config.yaml
norm_eps: 1e-05
tie_word_embeddings: false
max_steps: 11684
MLP neurons of a small language model. Each row is named by its layer, matrix (up: input weights) and neuron, and shows model dimensions 224-351. Each number is 128 + 24 x the weight over its row's rms, rounded and kept within 0 to 255.
After each neuron's rows, "fires on" lists the tokens most often at its 100 highest values on Wikipedia text that the model never trained on.

L11.up1303 [102 128 139 115 122 116 124 108 140 137 118 141 174 137 137 152 124 100 106 127 128 139 153 123 149 102 142 128  90 100 140 137 159 114  94  76 163 111 123 130 116 145  79 167 174 133  97 121 126 182 177  99  94 121 104 127 123 126 176 158 101 137 115 163  94  87 110 161 162 170  95  97 138 115 149 125 159 142  66 130 128  80 157 119 133 143 122 135 133 127 103 160 101 148 113 104 103 178 145 115 135 118 180  92  80 154 147 123 140  71 144 122 113 137 154 148 132 131 140 124 144 142 126 151 121 129 123 138]
fires on: ",", " and", " or", " to", "-"

L7.up1134 [101 132 123 148 146 109 114 110 132 119 136 118  86 130 124 138 139 103 117 118 136 134 137 128 136 144 111 125 145 131 105 130  95 121  99 136 127 166 112 138 124 111 117 112 171 145 140 171 153 107 134 102 132 163  99  80 128 127 139 128 140 122 102 134 138 117 134 125 118 136 155 149 130 154 135 145 149 161 132 160 106 140 140 105 148 137 101 144 146 159 112 119 118 125 127 124 138 130 146 114 130 118 127 152 147 127 142 143 147 166 144 120 150 117 124 172 133 134 167 131 144 107  86 137  77 111  95 154]
fires on: " and", "pel", "ia", "er"

L2.up1196 [126 166 147 105 180 146 176 154 142 168 152 122 127 107 134 121 112 186 192 153 162 115 105  77 159  72  88 138  94 142 103 138 136 125  66 160 118 114  94 128 149 149 141 116 126 108 121  99 161 138 165 142 158 110 117 153 151 136 125 155 151 124 115 132  94 128 103 149 153 164 152 109 137 141 135 151 143 121 120 141 146 135 127 161 167 102 115  95 122 173 147 149 150 152 137 133 153 123  90 129  91 156 108  80 134 120 107 138 134 172  98 135  83  91 116 104 108 117 105  89 117 171 131 153 133  99 139 157]
fires on: " Steve", " Pro", " ex", " points", "ex", "Pro"

L7.up434 [ 85 103 121  90 162 139 152 152 134 120 174 144 106 115 112 138 180 142 104 117 101 140 138 144 111 106 184 151 123 180 131 147 109 173 180 108 106  92 139 124 135  92  79 128 133 141 146 160 136 165 157  97 151 148 142 157 125 155 149 110 101 147 160 160 126 145 125 148 103 127 134 134 123 132  90 159 109 126 134 123 131 123 192 147 115 154 132 143  94 126 107 138 147 115 146 151 135 143  98 160 104  97 130 103 124  81 179 124 149 133 123 163 125  92 126 152 128 117 115 116 166 142 161 132 138 104 156 133]
fires on: " at", "'", " of", " in", ","

L11.up329 [ 93  87 115 119 103  74 132 115 113 116 108 130 117 158 115  92 169 130 130 151 123 112 109 170 138 137 120 127 119 121 105 109 101 113 107 124 109  84  98 118 110 113 132 155 146 113 145 123 138 136 185 130 133 179  99 167 127 166 104 138 118 150 147 161 131 103 114 171 112 162 145 140 130 149 124 163 104 158 132 166 115 142 127 143 118 141 150 118  86 127  74 124 133  85 147  82 173 121  89 128 117 158 112 159 134 136 122 177 111 134 171  94 127 135 196 114 148  93 111 103 150 117 162 103 147 104  64 106]
fires on: "'", "s", "y", " V", " III"

L11.up310 [138 113 148 132 128 124 107  94 118 117 112 123 126 163 158  93 126 147  92 136  91 129 117 109 134 132 171 142 137 183  94 161 145 127 160 115 139 159 121 156 130 125 136 136 127 145 137 136 125  97 132 112 159 137 125 140  94  97 176 127  94 119 112 128  92 150 117 116 146 160 121 115 122 130 122 168 158 110 118 151 115 135 139 137 129 188 158 114 146 140 114 141  92  84 151 141 102 159 117 149 114 137 122  98 142 110 120 157 112 126 172 179 105 109 175 125 135 144 155 148 116 114 127 146 135 105 151 122]
fires on: " and", " the", ",", "Cast", " other", "With"

L11.up1114 [154  84 130 125  98 123 102 139 160 100 122 123 169  86 133 136 146 109 126 107  86 111 151 160 131 101 180 109 151  88 111 168 142 140 121 104 109 129 128 135 139 146 137 130 128 163 147 166 155 159 136 115 138  90 133  99 127 121 131 128 110 161 138 151 129 140 136 157 133 103  87  78 131 116 119 126 158 140 128 135 115 100 138 105 151  89 138 138 121 163 173 104 157 150 143 128 143 134 106 161 122 150 228 127 104 129 127 131  98 126  55 180 113 115  93 135 116 120 126 115 121 113 120 123 126 105 105 118]
fires on: " Go", "ro", " Che", "bo"

L11.up107 [116 118 113 113 117 141 101 108 121 147 158 119 153 125 171 118 121 163  95 115 149 156 128 110 122 134 118 141 139  75 133 147 115 150 123 149 130 105 110 150 100 130 147  83 156 126 132 109 152  87 112 141 154  94  99 167  92 118 146 131  65  67 151 161 142  64 106 150 114 182 102 169 113  93  96 117 136 134 109 151 122 136 131 183 117 129 182  77 186 147  98 165 138 111  84 151 106 142 146 141 132 146 116  97 128 128 118 150 145 147 141  98 143 129 157  77 169 105 149  91  96  88 118 117 143  94 138 136]
fires on: " but", " However", " film", " Genus", " Years"

L7.up1204 [153 132 130 107  94 136 114 158 141 146 133 124 149 112 130 158  75 118 184 149 121 137 144  92 165 114 118 132 134 161 114 169 128  97 119  66 193 104 109 150 116 132 129 161 106 138 146 132 134 127 146 100 158  97 131 136 112 137 180 106 108 158 160 129 118 109 102  89 136 110 132 143 159 103 127 135 128 131 148 154 156 135 126 202 102 169 131 136 160  81 117 124 115 186 141 171 133 172 134  86 129 124 161 102 150 133 112 155 149 123 150 153 129 127 143 138 120 120 148 151 151 115 173 104 109 104 166 133]
fires on: "y", "'", "ch"

L11.up784 [120 112 133 119 111 112 137 117 113 140  84 157 109 104 130 108 105 142 173 122 137 133 162 140 157 177 156 118 144 124 109 119 128 147 128 164 128 126 115 129 108 117 131 127 123 139 132 126 144 113 145 132 181 145 155 115 176 121 125 138 127  88 167 122 120 137 110 135 145 117 152 137 132 139 138 119 135 117 104 107  95 167 133 163 157 123 127 145 145 130 170 106 100  76 140 167 124 133 107 106 176 120 126 141 133  93 144  97 123  91  93 140 113 123 139 130 137 109  88 124 156 127 126  95 144  90 141 149]
fires on: "s", "ing", "ly", " well", "IS"

L2.up63 [126 121 105 138 184 125 109 111 144 126 152 105 170  95 115 113 159 156 132 174  89 144 117  88 158 143 100 129 103 137 145 136 165 168 149 126 107 121 109 135 159  88 147 157 127 100 145 112 153 137 126 112 138 108  90 145 133 141 103 137 149 164 152 145 119 116 108 144 107 190 134 142 139 120 139 152 125 137 103 133 154  84 127 101 109 139 183 120 124 175 142 138 103 139 130 147 173 150 128 145 133 157 134 104 149 105 118 153 163 166 108  94 121 113 106 126 170 120 151 117 139 144 129 127 154  99 115 132]
fires on: " Inter", " Pro", " pro", " pre", "Pro", "pro"

L2.up1094 [160 108 142 149 127 122 129 184 169 103 108 126  84 124 179 112 100 148 153 123 131 153 179 116 129 136 160 115 121 126 107 108  94 111  97 151 133 119 132 124 133 121 167 109 170  96 133 139 173 120 155 153 149 107 198 125 171 159 135 142 127  85 133 101 118  94 130 145 114 154 110 133 128 134 110 144 147 140 154  92 115  46 160 119 127 150  63 125 135 138  96 195 150 126 130 122 125 160 165 133 111 105 111 109 134 144 102 110 132 136 143 145  93 121 100 123 107 183 101 131 112 138 181 103 136 119 111 111]
fires on: " father", " Joe", "voice", " mother", " Heart", " Mother"

L11.up1250 [102 116  92 100 115 116 162 157 131 162 155 130  87  96 130 138 144 130 149 115 153 137 155 167 128 109 147 126  59 165  90 139 132 115 167 119 125 103 109 142 169 122 149 170 105 144 184 153 127  80 155  99  83 113 100  95 142 149  97 166 121 119 149 161 141 108 158 146 127 162 107 115  81 129 108 128 106 150 148 116 133 155 113 114 144 146 150 117 110 142 150 129 117 139 148 141 141 109 133 140 114 140 111 131 124 165 116 138 139 114 106 137 139  94 158 152 120 106 123 100 167 160 118 121  65 100 127  77]
fires on: ",", "'", ":", " times", " are"

L7.up669 [182 121 168 118 165 121 104 163 148 133 154 100 151 105 101  86 190 124 110 162 125 138 142 117 100 114 136 109 110 115 140 164 100 119 177 162 101 103  72 155 105 160 160 139 155 116 159 119 112 123 127 127 123 129 107  94 164 133 141 137 180 135 149 108 101 126 129 110 206 118  99 152 101 114 135 101 141 126 152 146 139 166 160 156 141 137  97 115 159 141 146 113 132 113 125 136 114 135 119 170 119 158 116 114 112 107 125 166 105 113 148  81 128 146 132 130 110 202 143 115 105 117 153 111 153 168  98 109]
fires on: "bi", "re", "i", "er", " with", " by"

L11.up1151 [164 106 103 124 132 100  90 140 190 147  87 123 146 126 118 116 160 136  96 119 123 112 143 118 135 150 155 145 102 129 123 144 132  89 156 167 109 142 137 141 129 131 115  87 134 103  85 126 119 115 125 179  95 143 161  92 110 144  95 155 138 123 141 126 130 151 155 102 153 119 119 120 108 153 148 154 138 132 119 143 155 140 133  85 116 142 167 134  99 211 147 135 148 150 157 144 127 151 106 166  80  89 147 135  83 128 149  94 114 128 122 114 126 105 121  86 115 137 154 128 137 133 138 131 132 139 181 133]
fires on: " 2", " 1", "s", "core", "ma", " Pld"

L7.up471 [141 118 116 134 146 143  75  98 135 159 129 148 150 207 117 149 133 133 127 159 137 144 114 143 162 140 117 129 115 115 118 117  88 139  91 119  68 139 134 120 132 109 122 129  79 134 156 139  98 182 168 137 123 120 138 109 104 130 157 149 119 106 152 108 149 107 118  96 140 140 100 112 163 106 149 133 154 144 104  93 100 143 102 157 122 168 124 155 120 105 138 107 142 106 113 118 162 155 142 158 106 178 110  74 123 142 155 148 124 127 114 149 111  99 137  95 131  81 139 140 133 166 136 110 130 136 126 102]
fires on: "a", "===", "s", "==", "A", " /"

L7.up982 [ 92 105 141 127 133 109 134  80 107 147 131  98 149 138 114 112 187 148 123 140  98 188 154  91  93 118 112 156 143 151 124 131 163 118 122  92 139 114 117 146 159 187 112 110 176 133 134 164 148 136 138 112 117 108  93  73 148 107 151 177 105 130 120 139 110  98 157 134 141 154 130 159 152 102 140 182 104 109 159  89 109 160 162 128 127 126 122 153 165 161 101 139 123  95 137 160 104 105 145 113 113 131 121 109 108 121 116 135 134  98 138 111 126 114 127 174 117 148 114 147  84 110 126 131 143 100  87 152]
fires on: ",", " and", "er"

L7.up289 [ 87  84 157 117 109 114  89 117 139 149 106 113 132 136 128  96  98 149 134 113 129 111 115  85 155  88  82 150 122 146 115 157 133 141 166 127 115  83 157 134 121 157 169 160 127 135 153 158  80 137 129 121 140 145  93 127 108  75 112 104 128 167 123 130 111 153  93 169 109 179 134 140 118 132 116  79 133 117 152 137 104 144 147 161  94 132 153 142 140 131  99 146 134 134 136 159 128 124 110 112 150 135 158  52 156  93 156 174 108 148 200 115 125 111 118 107 116 111  99 126 130  97 152 101 126 122 121 142]
fires on: "m", "o", "i", "r", "u", "ch"

L11.up750 [ 96 133 153 142 100 119 172 120 126 117  92 119 128 106 152 141 143 102 148 105 120 120 166 147 104 123 139 173  86  75  90 116 105 129  96 171 126 138 167 142 125 105 123 149 129 123 116 128 192 175 121 124 176 138 119 135 182 138 107 135 148 132 124 148  87 187 135 103 107 132 163 112 121 127 104 162 145 158 134 118 120  88 144 129  99 119 126 183 118 110 113 136 123 121  95 147 124 149 129 110 135 186 103 134 117 135 124  98 152  93  97 125 146 157 160  98 105 126 110  75 141 129 135 141 151 103 194 101]
fires on: "-", " well", "ly", " in", "r", "o"

L11.up93 [126 151 149 126 123  96  68 123 111  95 157 178 124 130 134 153 123 132 133 114  87 122 105 131 133 131 122 143 106 136 137 157 133  90 140 155 134 129 134 144 116 136  98 136 135 127  67 101  98 131 128 148 154 101 158 132  84 149 126 164 126 137 148 117  95 148 175 113 147 156 132 138 148  92 152 116 144  97 157 148 118  94 101 108 102 143 126 124 105 116 129 134 101 134 129 112 143 158 154 157 137  87 123 163 142 105 145 111 150 128  89 128 112 130 102 129 137 149 128 164 111 122  91 107  99 127 168 146]
fires on: " |", ",", "40", " 1", " 2"

L7.up646 [146 114  91 115 111  82 164  81  89 124 148 115 121 149 129 143 139 120 108 109 136 170  94  88 109 113 106 104 137 121 136 127 142 146 115 148 134 127 153 172 103 130 120 147 125 139 116 153 104 152 134 169 127 114 128 127  63 127 118 114  98 137  98  94 117 121 101 144 166 120 180 142 167 152 154 112 170 118 101 142 126 122  95 145 100 143  98 110 100 109 166 130 184 136  81 117 167 136 119  89 129 147 109  84 141 159 126 131 169 118 151 155 128 110 112 111 140 114 138 127 128 158 189 128  95 167 148 153]
fires on: "a", "A", "d", "This", " Her", "g"

L11.up603 [155 145 120  87 135 131 126 154 138 138 125 112 111 107 133 122 140 126 171 148 134 121 130 145 186  96 119 126 105 162 110 143 126 123 106 123 136 146 157 133 145 126 107  94 109 124 108 149 135 105 144  73 110 134 172 135 117 148 129  94 101  95 132  88 152 103 160 148 111 164 120 125 121 153 122  93 131 108 123 111 101 140 164 132 138 110 142 136  94 122 101 103 140 142 127 119 137 127 124 111 125 156 138 173 102 106 167  96 104 134  98 108 137 121 115  72  91 109 141  85 135 176  99  85 148 147 133 168]
fires on: " The", " had", "s", " St", " to", " has"